config.yaml
n_layer: 16
head_dim: 64
activation: "swiglu"
norm_place: "pre"
positions: "rope"
bias: "none"
tie_embeddings: false
init: "uniform"
init_std_down: 0.0
lr: 0.00834
lr_mult_o: 0.874
dataset: "wikipedia_en"
MLP neurons of a small language model. Each row is named by its layer, matrix (down: output weights) and neuron, and shows model dimensions 0-191. Each number is 128 + 32 x the weight over its row's rms, rounded and kept within 0 to 255. Numbers have three digits each. A neuron's up and down rows have the sign that makes its largest values positive.
Before each neuron's rows, "raises" lists the tokens whose logits its output raises most directly, leaving later layers aside.

raises: "\"", "”", "|", "ken", " etc"
L3.down128:063123142198086108082137113103118142177161128086127118128082074134151136135097190190058090109164142075153117164161139091136140107084155114130072116161104187090159117128165114119148087138093178124085107132100101114146089095118141096141136181105072126071138095131184128096146106165093125196173104098149191119147108155098111144125151105111140071105076154117133123039092106166081146158106087118114165131140108196111162136076142095102109149094146134167151125185137152151103113190089136135089143149127146168127167110132175103077135186119155206111130153116154146142158076136121111115

raises: "hi", "hl", "sel", "hel", "enz"
L13.down335:116172156131110090099074161159117141101087155108121112067167119143087107093127090140102131092175065143131152150162091127100153038079131128148134130140092149165156123148111066090121162160185120204098125095118093100058160161133105116106112141176089149124145168110152116097128134129151107107158096121140119133110082146132121104119143110080112085135124125128108114077244156117163130111126085113114138140117117130120152109150142154123141066105190147063105115154125097123155135118095145167186147161195102096083186123186198091136100162113122050090111125148193077130120081150105134179

raises: "d", "ds", "ged", "din", "de"
L9.down482:158107100129061078061165127136118095098108192129121089099180144105145121111090120136182097141126073119166109170162144123147155150172076134182040130088162144137139110124148130116163126122104138143095152137139188181110103123158101104156103146170194108088062137173144182087088116138150194106109138155108149152131128103119130108195132164106121111115081095111126101164136137160098133119123131145111117116145101170103101139186180112119146111124065087153158095119142159072070174103121155102073094137104172136131025179136131141156091124165180135103133078135114090113141199068151130131

raises: "ed", "ing", "st", "mate", "ful"
L8.down237:133204125150141106119172135138110187090122120152124141174109038128138059152091096144153184162154121134116125142067158100104144199121178134119103200131105143136133087118125082167153100114106138163139113135133126155102135134205176147206156152080143105110086117136150137132152178084087103133084125128163134115127182109135108141173129099156127108158102138121107189098124117103147081088140152101086188153127143146111123068133100066167086130088138068061089145158048137158133108142122146144120068182134108097125179044195111109102122118115127162096140155139169138148172126122125108146

raises: "ward", "bridge", "iers", "own", "yard"
L5.down126:180092088074137059185136115093077128101143138106091101161131160147148104116104117164160135106130111147160116144085158147149124074173206144133086123101101127176102102165117156123076149135126075114178139109127130101117055134110135197106112148141143086142143139069122100167096131142106161179141158122137083113117151124115093135122095161137142031097156089134135162137104075205094131103116121123134073123099094116113086123112103114122134165112159150093110122147079111154162125179150124122116155054159152168125041106048132104191100054148182132148117116079064145102124091145133098111

raises: "s", "d", "lect", "sm", "ues"
L9.down222:110146130108147122175142173175151072169120124121162146154112110133079131153066098090129112134125153160184148120140148149144163155115156139104142156105192166139069132150118181129148121119093075136172176129143151109105107162139148125103129155100093135134095142061162191142160155099092091167106081125117108191108125092096200111135107097140103125104135142112134095173199146105174110106123136112159146174101154114135085150138135110118152103135107078072112135074130138071166223102135140108148127091183100139148140045192095115116107134131101144207042130191140134164136074154194118155

raises: "ed", "UN", "ing", "SR", "ful"
L9.down45:160125116145089100131103100120085162136109148112124149104120085115150099157213113129090183136137164128039063192100101143116192149104140164131129188056139163181135085155116055177058137140057102153121093136136153088136114158104115114168143136156109114092090112089095180116106120125095156107111102157122112156115139092134098107153165117171149082096112133117131145179111157095197126158089085092112129078106107136118090194145125124154149114093105125130082130173106146103136125146059103135128098121149122114116144103155045149132166091112150108076150135155113163118090157177135044185

raises: " which", " whom", "cing", "ion", "ance"
L13.down511:120099104180117170092141164113120053114105133102176128114115164140148115109158111176068129054146124086146105148142192073080150156190184162144182029152105127107116122108158146187172099091129117096164139076119149098152098117101144071093105094154149133151098086182172088162142144168127126125167092139133159159127122104116117101152167144093152084128109105121099159104104105154146068125055139098110180180131129164155145123117128162117110095145108094133113098072090128110139125012140176104114084112150123068105144189125102129163124108148081104129118120109147124171098105099100098153

raises: "uring", "ures", "ure", "ured", "ives"
L13.down463:094115131146112116163126104170091169148120091138076144081102163134097174166143091165145159096131175117085133113061124130085125064129182139122123111149083144150115158181106125141071125113117062070150171151088116154138122079116107112170125102086125115178150119109141128151077141112096107121107149091125122042141112134112113150105201162028153084159099121139213098142098129128137161126102138105118118089167149182098157158134113128211144070212079140187090121078117107133115129170078157088100129167119116122121106138125103187119106155086123109106152078139091106077129152095099133140

raises: "ured", "ur", "uring", "ura", "ural"
L11.down426:097129100086104132121094129171107146135060165092143106102151122120174123163126128103139151164099124103145193108104140150151116228091146072136133113087170103120117110113151120120135148060132136072083111084153101130138122070144132096119138098101145156164165148169153152108112206130061148124148181087143072124078173212114155166139122075161094050136162147105196102117082185140108101141147138139157110067132107097118127144143076107129134124167156042073128114130109143129134123133053097137094128079136105119116120109153116144057126140101117115161062123108160091114068096145166118132

raises: "ly", " ago", "log", "lie", "via"
L6.down164:090124072211085205164101118096152092129109118157129128148107163055080121088150126172142172170119066118114140094099089130122045136112158132140129138158072108130097165140114066118153131108162171117088113111152138121212117074152156113107140084128063076119084123133157096163113094125158110127131150075087135183101135143112152105130039142140085172113197114144105149112134119108130181079174098140158140125133131168154075147092175136153107172111125138163145148129157134103123110153143168077138119153163130156091169109143137160149119147146153053137097177107080170107090154155144160181

raises: "l", "li", "n", "lan", "ll"
L5.down276:085147090173178169118131122120124111122071169132141139067190086088119142068056094121137104117135113089166113092106133105133130123132158153157097139168149090096155084108169107137147134121120157189116092123218093121154152078177112178122140106155151118112088131194133105190129090136108123119196143110108096073158113124134178090116187167102103171195161117128120127141102125133101169137159137095080169136195127134133137149092181113115161156135122115103109102116065100166116201134108139104124049192133205141097146167144199088178102111126112136125136112086116138160148101151127140099

raises: "land", "rit", "est", "rest", "ball"
L9.down449:123134130144070203139093120164089074117148154115155166152114088083144148103149055124105160082137099137168179129098112099159137073099196096159125123138123096134179138106097149144142115135110153162140105162156100082115140146191166148134108204151095183139107118108083082164123144149066072156127161081150128088134120176203102115138166141116101122091158125126105146168091138069088147112113175144073118082140076145109112115151142112129137166059128167097163157146112134049175178120116132176149117116172163093119133086159127114165094144057094134133124150064126089148191144089149114127

raises: "ful", "fully", "fare", "ence", "ble"
L7.down396:189182113146091107176157124119127124141124138061133127144100132138095136081100106170120170120133166160086125172066138121124189142108186138152115153171059137119162122105161086125205103133188107087153121162118143166107130122153126117191137079083063127096117135102123147107119075094160122077117135133127159129154124118140102095134131129171155122143106102157144174144153118153182182121182089180063074093167052148099124116059156157134182147092058187086123122083113104071154099143122140130176155129105085101071061130130119142123161099129157108103145091146166161118080146141135088146

raises: "t", "gin", "ue", "e", "ast"
L9.down481:161156135107095136097154140143104149197124109117093096119128123145148111093094169156108158102075160134101092088067127149115085034151103111126101141159042137157145128128131126155170148111146132095120119152110078150074098178122151130109088135091188140121143130176102156205115180075178149126168112129097070140145161124157101156121118097118139064097115063141161154094126126166171124129115119080103172146079105211131124180113170121129143136112100098118119093143132162147054127168143135133157135046161144102079134135153084173184118107094143074142135085127104134153102130140127082216

raises: "l", "ls", "st", "inder", "ds"
L11.down427:115157143196164101056152129087155080160110111116153131107157113099155140175135150049149178087128125109168156103128127137152110141125170146179180127104172143111063088106113148145093138110113063150098166113131156146125122134187150150100111125151103100117114141141099143151134101074155090135182127167146114110133103053156079128134116110120174117150138121032112122145214132158070129060154062108160152107167153103135184098150143134136176153096152116078072147135129132096165082189095173106114077168116116157108133163110122044160140132112092126121169105165101192116115108136149132171

raises: "ics", "ology", "ical", "ów", "ém"
L11.down237:097138164139050162156126120141093121130194123135140117122114107130126124099123136090088120117161150167109136125150124135125128194083108173099167135180118102127093113153136109142092125134114092069145106079109097145177088101114186116046153135126101155115200148105146086096195109105183136144142087148150115103089137130070148145131156163054170160083148169187130115091133118144190176126130095116169124161129101151120155168181125160163131143142133190117154089150102097196083164183118066160150163085111093178099062062135092191129171086086123139109118111134147121107182118140169141118

raises: ",", " on", " in", " with", "-"
L8.down173:133189160096139148131158114111114134142159127112093107124143056127147102125168136149113127141147158090122161156103114115180084045116147108100134115131109115091106125104182194077152150058118072159181082140120115117127105155106101144144146119116151046144131093109109147184122142107090180155099146147124142121153158118158086093162149148039117125168102138137126148148129085109131062066152088091116209158169127148135155161080084139142116129144147123142115127170132089108116076063093118188157074127094130145115171106101138095167116156094127108130152117122057183046169073086130174169

raises: "ure", "uring", "ured", "e", "ible"
L7.down211:118145114140120084140138130181118117098086076166094150154174105136162117096165151164155134089117126182138164096094167147126088148156121116197133173129131162165170108132151113174110141081098161114157141118077176121131127045102174134170085102118151158125137174154142155180096169171068102168140122117110117099131113079109108071105097108134140055140171193106161107150093049120114186078108097131164148122151103086072176189151126106124108146122110119116132139067100092168151129096205109077096105113114147086123145124121151120053153157108055164165128096134107134156116124188117168122

raises: "\n", "\n\n", "\n ", "er", "ers"
L11.down146:105114109189145024165112120136132131177133107083142182104113070112116105123136117098069122095144106140147085140149151077124121103130111102182089099126114062133100121135101207114127140143089173162162128073137123208151115145137108116128166164130078154118130229100176147105109129139126117138134097145142092163167091134150164172084147063170165139113152156104189081139095111141148157109151147120124084107145087102137116077154184122128145153142148167096101095157105147146141079012100177175158147140089145122151099110117111113128142198108196115114126155129147162107131105099135119162

raises: "low", "ically", "ea", "ament", "ly"
L8.down399:132138100127132138119141096181113147176110138091143137120131155144073137196171118164191166158138101125126104124172117159178109116093135041149050120138152109099112071140130149147108145076102100126121160093103081142154105180152116121126102094097141099168184081157125119119139101091109080188138129112119118149169166146110155098115136134098130119172104144176126173126153109142119179098063125149105091121097073089114139096082120136121161172104126086118132197164154161171120153183093136082131099119100097098100217155157114105137166069180129162104189127158118071058149102211134127167

raises: "al", "ally", "als", "ale", "alis"
L7.down304:153140140151051159127083125106112085138209094103146134066130129144130185141124131099146077141117103083139152056101106113123107176159106148179151108147086106149120167129143139129104099106118168186090165107135106091152152072128109108153144118114168147102030087164095131097090098101130202125185106136107112173127131130144064121182150133160157172129172098113134128120111090113140111099171136121075125110088170118089191126165118111125116071075141173137089090106200120118121163136149121081153084153101097103160119167088185135162068188101129108156132104123189100185105143118145146094

raises: "ping", "ward", "per", "ston", "wards"
L13.down274:121115102105162074093127105118127108103130137140105146165131140147169141145160130129114087141156146148147121133133124125145143159068128108132129120148125089150128172145122105177168135115187090092153088118132102140106132133138118137105135056154114129174161078148171113130146145154163096099172141103117145113084105112185129125107197168000076078200138088108148197061158098131125108125191096143114093066140188069065142128093169139082131123102136115035162120128101118143148117173192136157112168156101168131124074135124147138161103169029148133126093162124160112114124092139134091098

raises: "ction", "ct", "cy", "ce", "set"
L8.down382:173106121148167161086157130132106099170101115129111053092113152106075066054144150077118138216170172178094132050146102130136145134189177077172085129208111147119108106106147184121135188138130086122188034096153152126141138160116140101158105103120153102134154134178157107163116121115120142144180159080152135156212156096116161135091102111122090120106145144106134102113132158122136134100126099159126154131185166092122095087170143106130124172129079172105122067090116124106135145165132119125115151138171096123102123199119117113101086173147107145094159104195145176102129129131122116135

raises: "mate", "ments", "au", "ann", "iro"
L3.down272:171166129157131144090133162108126170106140087085089122067093126192105100127150140133134095106161156101114072162119109133078155126174101158134111125156122155146165096107184135114202132080082142121111130175158156146128117145143144184128083129152096173088151128123069237162122196181077106148143105072100131109175123119190142165105123135108128114133120161125113103124117101155111110171107146104178151088134128114071122096114085143139140115107155136099225158093137104134232157150132104128178177115180132140127126177140076118058111060135118135145132130167145087120082151089142132140

raises: "chi", "cha", "ch", "h", "chin"
L13.down60:139077156125119135125088132154168119126085061160097188121107183189110142084125125130107090117124144105060101155116145113124141058082154130166146140087122150115122123128185177163110138137145107135194042127120124112145082119149139125133151135158115177147144134163112121136167104106081156124133179104118125121142091117152149122091176113088115119122174144114154147125113148123069094114117144121102077135105077109085130083124208108132133073083112087131133164148139100196139167055105109163222151155096147142135127075171105124101170204184137177117126114093095126106100134163195212109

raises: " was", " is", " remained", " has", " did"
L13.down414:182115155122112117106123127143081138091070130129133167112112147206136149153190180156205134203189136087153113099124092146072078140105120199103119101098097115121136171183136095090072107128121092131147109204121104112089185141167140130160135109111183142104126160141133149165192089118087158106155143103124163165137129152121087124154149121124151160132185124211113158156181131163082143168119139080087097069126159052147114159159166119131094158133154101174132142108075112141161091123106092144103128159134126106111152103101141120122162133133091155070112119168129154168142190076074141145

raises: "n", "ment", "nis", "nce", "ici"
L8.down65:146120111118096137098125105181136153146125090170095172179143085051120169094105083107145182182146118134079108077160170138098133142132058111122101048167117114132178115132163151106184093094105156124082127088223156078167105134087134160148112151077135109121114174064135107194130061092131085140113097101131152102167126149130084137133161162096130193094124097126169095107118126166134086128128092101086138091143114163131172114100097119131130152100118127137159118072121138087127101119137146184091156150203083112120094168094075169177154113122092154175114105128082158107157160117125087137

raises: "s", "se", "sa", "ston", "sp"
L6.down112:113101099089133141146125111176110133157159151132182141144073087177109151128106184073124173137122144190192142126164121110161143124100127130106083124143161157151094159073071118153110054132124127151129158166075098166112111146117103058104135177101120157156135175152124191182128165129143163160108134131158084114113132064108138088180149137107129112164129169138151111132189100090161165133115122151115076090109171131163210197133073092123119140132114095076143114075149127129091143068115133144153143139153112122126136107196061091153101171147155186140127116126107068183144063140165175153

raises: "ew", "ering", "ered", "ived", "ean"
L4.down300:135103183154125131149117111182194118150068111115096150111180145174126143109097171058122169131167084121064101089143136129101165149060152088213095124087118025184099105167158080123071100113148132182129118150137179164099119143171147162098116147161123120148123160160116139179095140070087079169156140119128147111155159134054145144107119143127158136148094071152102142131130123083112160076128154176151143138146110119122137115113088168106112198101148126104149078149097172154166142124151130128114101147194120082148165145098117106133155169123058177129101146062122143115130094109123150156

raises: "\n\n", "\n", " as", " (", "."
L9.down353:132165146137117202116141140132181118170110067107142113102138094113091125109125110145148159114144133056140156102124118214128162221133109077120118114160106106172083109154172060078136103136134126104162130134141151126104152095109101150078142128129133160091085156060123090112126095153151139160079091108165181094090129103130196152169169136144152105181105151065122154191095072088076139126108062091128158155103100133171105053141173108167154121170143118137112158108140166129146156077126072088079175097144121116132155082108133113155169147138121172118063137140113183117108103106117136168

raises: "friend", "house", "bed", "led", "ney"
L9.down424:135152119119180114164113116064123144130148121109116092163138087100135112106109112190137108167132079122131165156124169222098143142070109162097069125108156131162163177115086092101049057100158192119168183187131121104152096101097127147121109114075125131171181135100094144127079106109108117147123196133146107076092153098143130076092101096098158128096145177070140177138107052113141092123124139094128164105123124142142115071086136131082166122107082142080147105111102138151095135162141135160103091108179130082129108169118072110142104123054080191141140148151084134095156088131150164109

raises: "g", "ancy", "outh", "ng", "gg"
L9.down261:111151118135121141190141053119059145167042160178097153141105118081077115113134113178184116102121133121096163107094086130118152121192087155156080159145125145075105101108155116185171177105127120211108152133152101155168129175197094098165112158165085134074106099133128151109121143109150177138156115073121127106140188125097134209137128123148114108104101112154119123105049133101113143142142143091147147088150071120125067094194157200127097124129137136075137109090097169139078054176141098098120122103150086079114099124139143141151090100132152125147116128146076103115112152117119109139

raises: "nal", "ary", "aries", "nes", "net"
L6.down499:114139067158035100121132144120120161123188137109129131155112111151192113108161111101123118147126129116109152150087098169166167113162055069170079097093139136152110081116145087117084160125123167159101161187153111128130126107092111141168133111146144151079095140114103102124118132097151152078154121165100134146143131104151066214185135135165185139111144109084157152167125084177135133136156125091118121122097123132157129113156113100097105142083126134150141152166167090081112177141061092076142144115100136147187067156158137144128170161107113102121135131052168078123084134144168033035

raises: "port", "ea", "es", "ers", "er"
L4.down306:123116138076163111144162112194143144106180095081163134129154072123127098152134104164100225128121137117120060150167153117089129094101143140089088108160074146104074106129140171122128151077093121087159133114108126124140098152052146186142146075160118184071144139103160192141126093100130153175137087068163126092112140137101146142091112147153129080076063130176117142105105103134093110138120186101107156118149064143126152173133144131105123119181129167126145123177152132179088155081081104112115180158146120142124205135109160083120114111102147131055183149142111169182186157140104108104

raises: "in", "up", "out", "off", "yard"
L13.down175:159127146127077114118156211199168136116072134116098217120144135152138072143177126107099107103095122083146099096082129119152137153182073097080130138139121082156106115130165131124121112191121102147139140140088149096085102134162151115151133088115089140156100093151164122121134141142097094141124145112138181138134155167125148096108153144127105123146104127146165142108116085157177136113127106042114116191100121087097150112114134208142064085145207135145118069085139074157084122170104176154099087136150102089136182076138144137152123062138128212123197085126110156141115148115138193085

raises: "la", "lan", "l", "ature", "act"
L8.down297:124179090189130142116117106088167139145103118125191099122146135103094120112086148100154167129136120179182115066086094205145129127085183209159128086133115156095082092176160121173162105096122118183116152130176144130150135122151164183109170110087167133168148105168116122120165099126141126173160065154148117142137100131109125142159143077092107084162112111080099138131192156136074152126162167147137059130115195086082158113099166158122116153124186102128125147138098112141149073136170126160120089143141122136123070169185126162070097088115127150115182152068163118094120112151203162103

raises: "ions", "ion", "ional", "s", "board"
L9.down279:102122131099108138209109127140114124125114113141172179149108143102102168140122131165068122138150229081125122097087079113124095073130120182116124134093111087089194076103121114083109108108062106095099144200144129149141091199127103130123153147118109170087104108142151136138107141133095114152124117116153125160126104118095158051181154154125125090103175175100136161210115114111081127081126130150126137130170113116148191096145139081142156132177099138115065177180125069159168132108161084165197137131173133072141170135111114098127059131129126147160103100131079137137113113183107106060

raises: "n", "t", "ed", "e", "s"
L5.down369:205146079165134117107153132101072119166115110141144150160117078159151169131139135124150148179136147106198147108111106132170182044117085106175145119164123101153150118134196088131114127107098112138165102127055159140060154153158183143082140088103157121115118096155155172118105119127095122148101111158119080090140145076174126198110180153064136117122144139136132072117102133116135083097155158089148200168079147157150120076158170070130123127114153111093151079094171120106114140064135094145142069192160140101127082111130102132186132106083161083082159127093156114122142185154135133148

raises: "s", "men", "ues", "sa", "sm"
L9.down473:107163159130103114146148119101129172156108181094141144126153079187171105139105155136130137184120104096091130055132118077079159124131139144130151184152078100115105109089081109069145121115116132164063120125112093166174068164125147087096089112122112115128099176110187155100175119097133090184145113056117098146113136129135119142154067120097136087136164161171097068138113121136138127084146150165182089127124208119142132112134059171112096134168135154101129134081172153074153178180153064129131174120131081103080146097128118062103110140183165160084100148128112140118211136118152169145

raises: "ically", "ics", "ical", "icit", "ica"
L13.down176:105101075117079149116144108172098147113060124129143098149090120130131116148117129165132167083117134097192090124158172120086131000102155129130136118170093087161086134090113127138103188196124130081151140156158167162125066114106125098069140152141144109132101110123101076089201094135094173124099120139136109097136157112140166141152124194033165158062136151109160114072094146116145160131111176158158129145082112111188163104178129166113094155166135116137121101160107167148151109149105123077129167142061151144091150131140118167114100131100128101151105078193129101128112114097116137132

raises: "wards", "ward", " =", "cy", "cest"
L9.down157:159108101120115077130101135133134116154141058157128104087118139155149112149147101173091073138188151120127093090127145125164141134148119163190174144158131127124152132175136191145182135141097169057147098144122146099076152118143112137086064065158186142090139174182129086112171135106107107122160142086158105140161140100126130153136140160089086141112139141072059140171119118142078172105164139091138121127131132165196188087095112115078168107120181123096131094139159077108113146131198099188189152123235108128139145091095147104119087129128142174114154129131076160098195160122146160122

raises: "ers", "er", "ered", "ery", "als"
L9.down496:142066147151127077172140147135097162135144088125062151139115122086144142191122109086159125070091135127174154081125181185105073179159108127126142129097113112102108141092125076144113144118111141174134121088174106140162122169099078117110121209112111169085129190138130152165109130108131093114187069121113147132091136124087073180153133130156075124166130101147097086161108144122117119116169154131106072095152112128152143123195162178137104126099071146116117083154134110147153151167105133057148092106135096078036073081152136124085170122100071133169205152063171108112128131125132128125

raises: "ion", "ive", "ed", "ions", "or"
L4.down100:179139129133164192166106136140097192162162148107167129153116160106116113114120098175145160112167123055136167116093113091134100052142131188184124101123144123120087124122095097137076169097123077117182149133135173155145160121101129102137102146120158145103093139150162036167142165115131094138083057102142092127120114123154106146129149142092080091138182098160066151145083148107139089147132113172115144110132127054116178111071105103169127113131155105153129144196159054179142110080138069175129105102127096116096093137080116101138159118121088133189155124125145127036169079147124097105

raises: "–", ".", "ipe", " when", "\n\n"
L3.down472:126162086132138170161109092152144123111140156055106100116133122113156089137147179110150113145115136161109165117134151096094107042162164119136127188106081178106128064141116145099144094112143102078092134140060126105090058121213100120142153167121125146129160091129105016132153061128089141108111125122101148173150063084130098139112135117146091141159126136090119108140116081137114128149132099120152142134121152100150177085111140088124191088120198078085164113136133109127089101107171114085154107094203100168124137136120098109166121158114133225135090162147086176089120096167129077115

raises: "\n\n", "\n", "\n ", " However", " Their"
L13.down275:116107099151108125115136154131126107181126136120182224106146062149121173126153143141132155092211116100094105180070107088147117000096133105183113097066112139169215189108159085132115136122160106126149130128127142110161180127124120138115114090104135143149154154096131105103139136101128142141129140125196147083136032121117151133147152109127170115078142128166141135152141150158073165130116159126100072123130110111163162130094153107130146164156170150126131124110080109125106146188124129112178101112128082135107079126105121167155144155116122127128107138100152124110109096099136099103

raises: "uted", "ched", "tra", "ha", "ten"
L13.down425:119101113122103143050120183104182191125088124101170095149131139129192157110091146051120137158168136167097138079135121082131164152081129136078134141122123124153109113151108116052097131140163188125147153117160120175120113128109120100115153091100112165135123103131125117103144154091092093121112142179148115168047103112154144130105135101177119174112127105146126107184171133079134164064102155130084123120082065222090120121087167122099139125075062155102131130143075063134055113137130095125111095150175107093137133132140160104185170088133133170121105087091087084149126088148123197153

raises: "nce", "ious", "n", "mel", "umed"
L5.down172:150228057171117103169154142131090092160105122128095109133077123119208102111109119142114108188159172121142130097145199158138093100165106118094136142117145102080161180103136111148152109122138135117121139150087149169111132142140153114201098114100150107103129089046142092119080105160159096076106084145153154123153135101112109141146135128075123171111086107126120161131155084174106194087204081112116093164132090136167151104097113154076152129130132166136138134116118113109206099182082100121115140180094089122171061181133148135100071110130114110090171169134190148145135148131120101067

raises: "ry", "ries", "ers", "ns", "bridge"
L6.down320:140155104172107107135130058108094111097161154115099128175179109067144130157068074136182146137124152079135089159085160144128163141120143089105133116116143079136174124102062167092112146165148072172104086100147131142136119131153145116125117230105134105117128127120108169121087065154146106117165081173156156107142145114090105092074127161177133089151108073142094099166117112098135094131211084045114103078164157131136145126186109111155128124146157166159171188121142116172167190188062132111162136109142126144090102154118136127170143108170094149124112158144128149127208134144128119178

raises: "net", "sq", "ning", "ney", "nes"
L13.down62:167080147082133151135132108134118118129161104049105168094108140135112151138117126145071163133185140171168150168092123168151130098149093090134095093121126097110099078102196119102194122139139117136084125160141125141159150133087112093158091106172143193149065101091131100191157148110074139102093079127148074118146150129129125170117078114124139132128161114156151154047135157070125091127148134150139031188157106098049172166079141159094095180111115148067088100148124130122113145187160141089194126160133144128121110175114069128089141136137126154119162108105132071163113130122168074163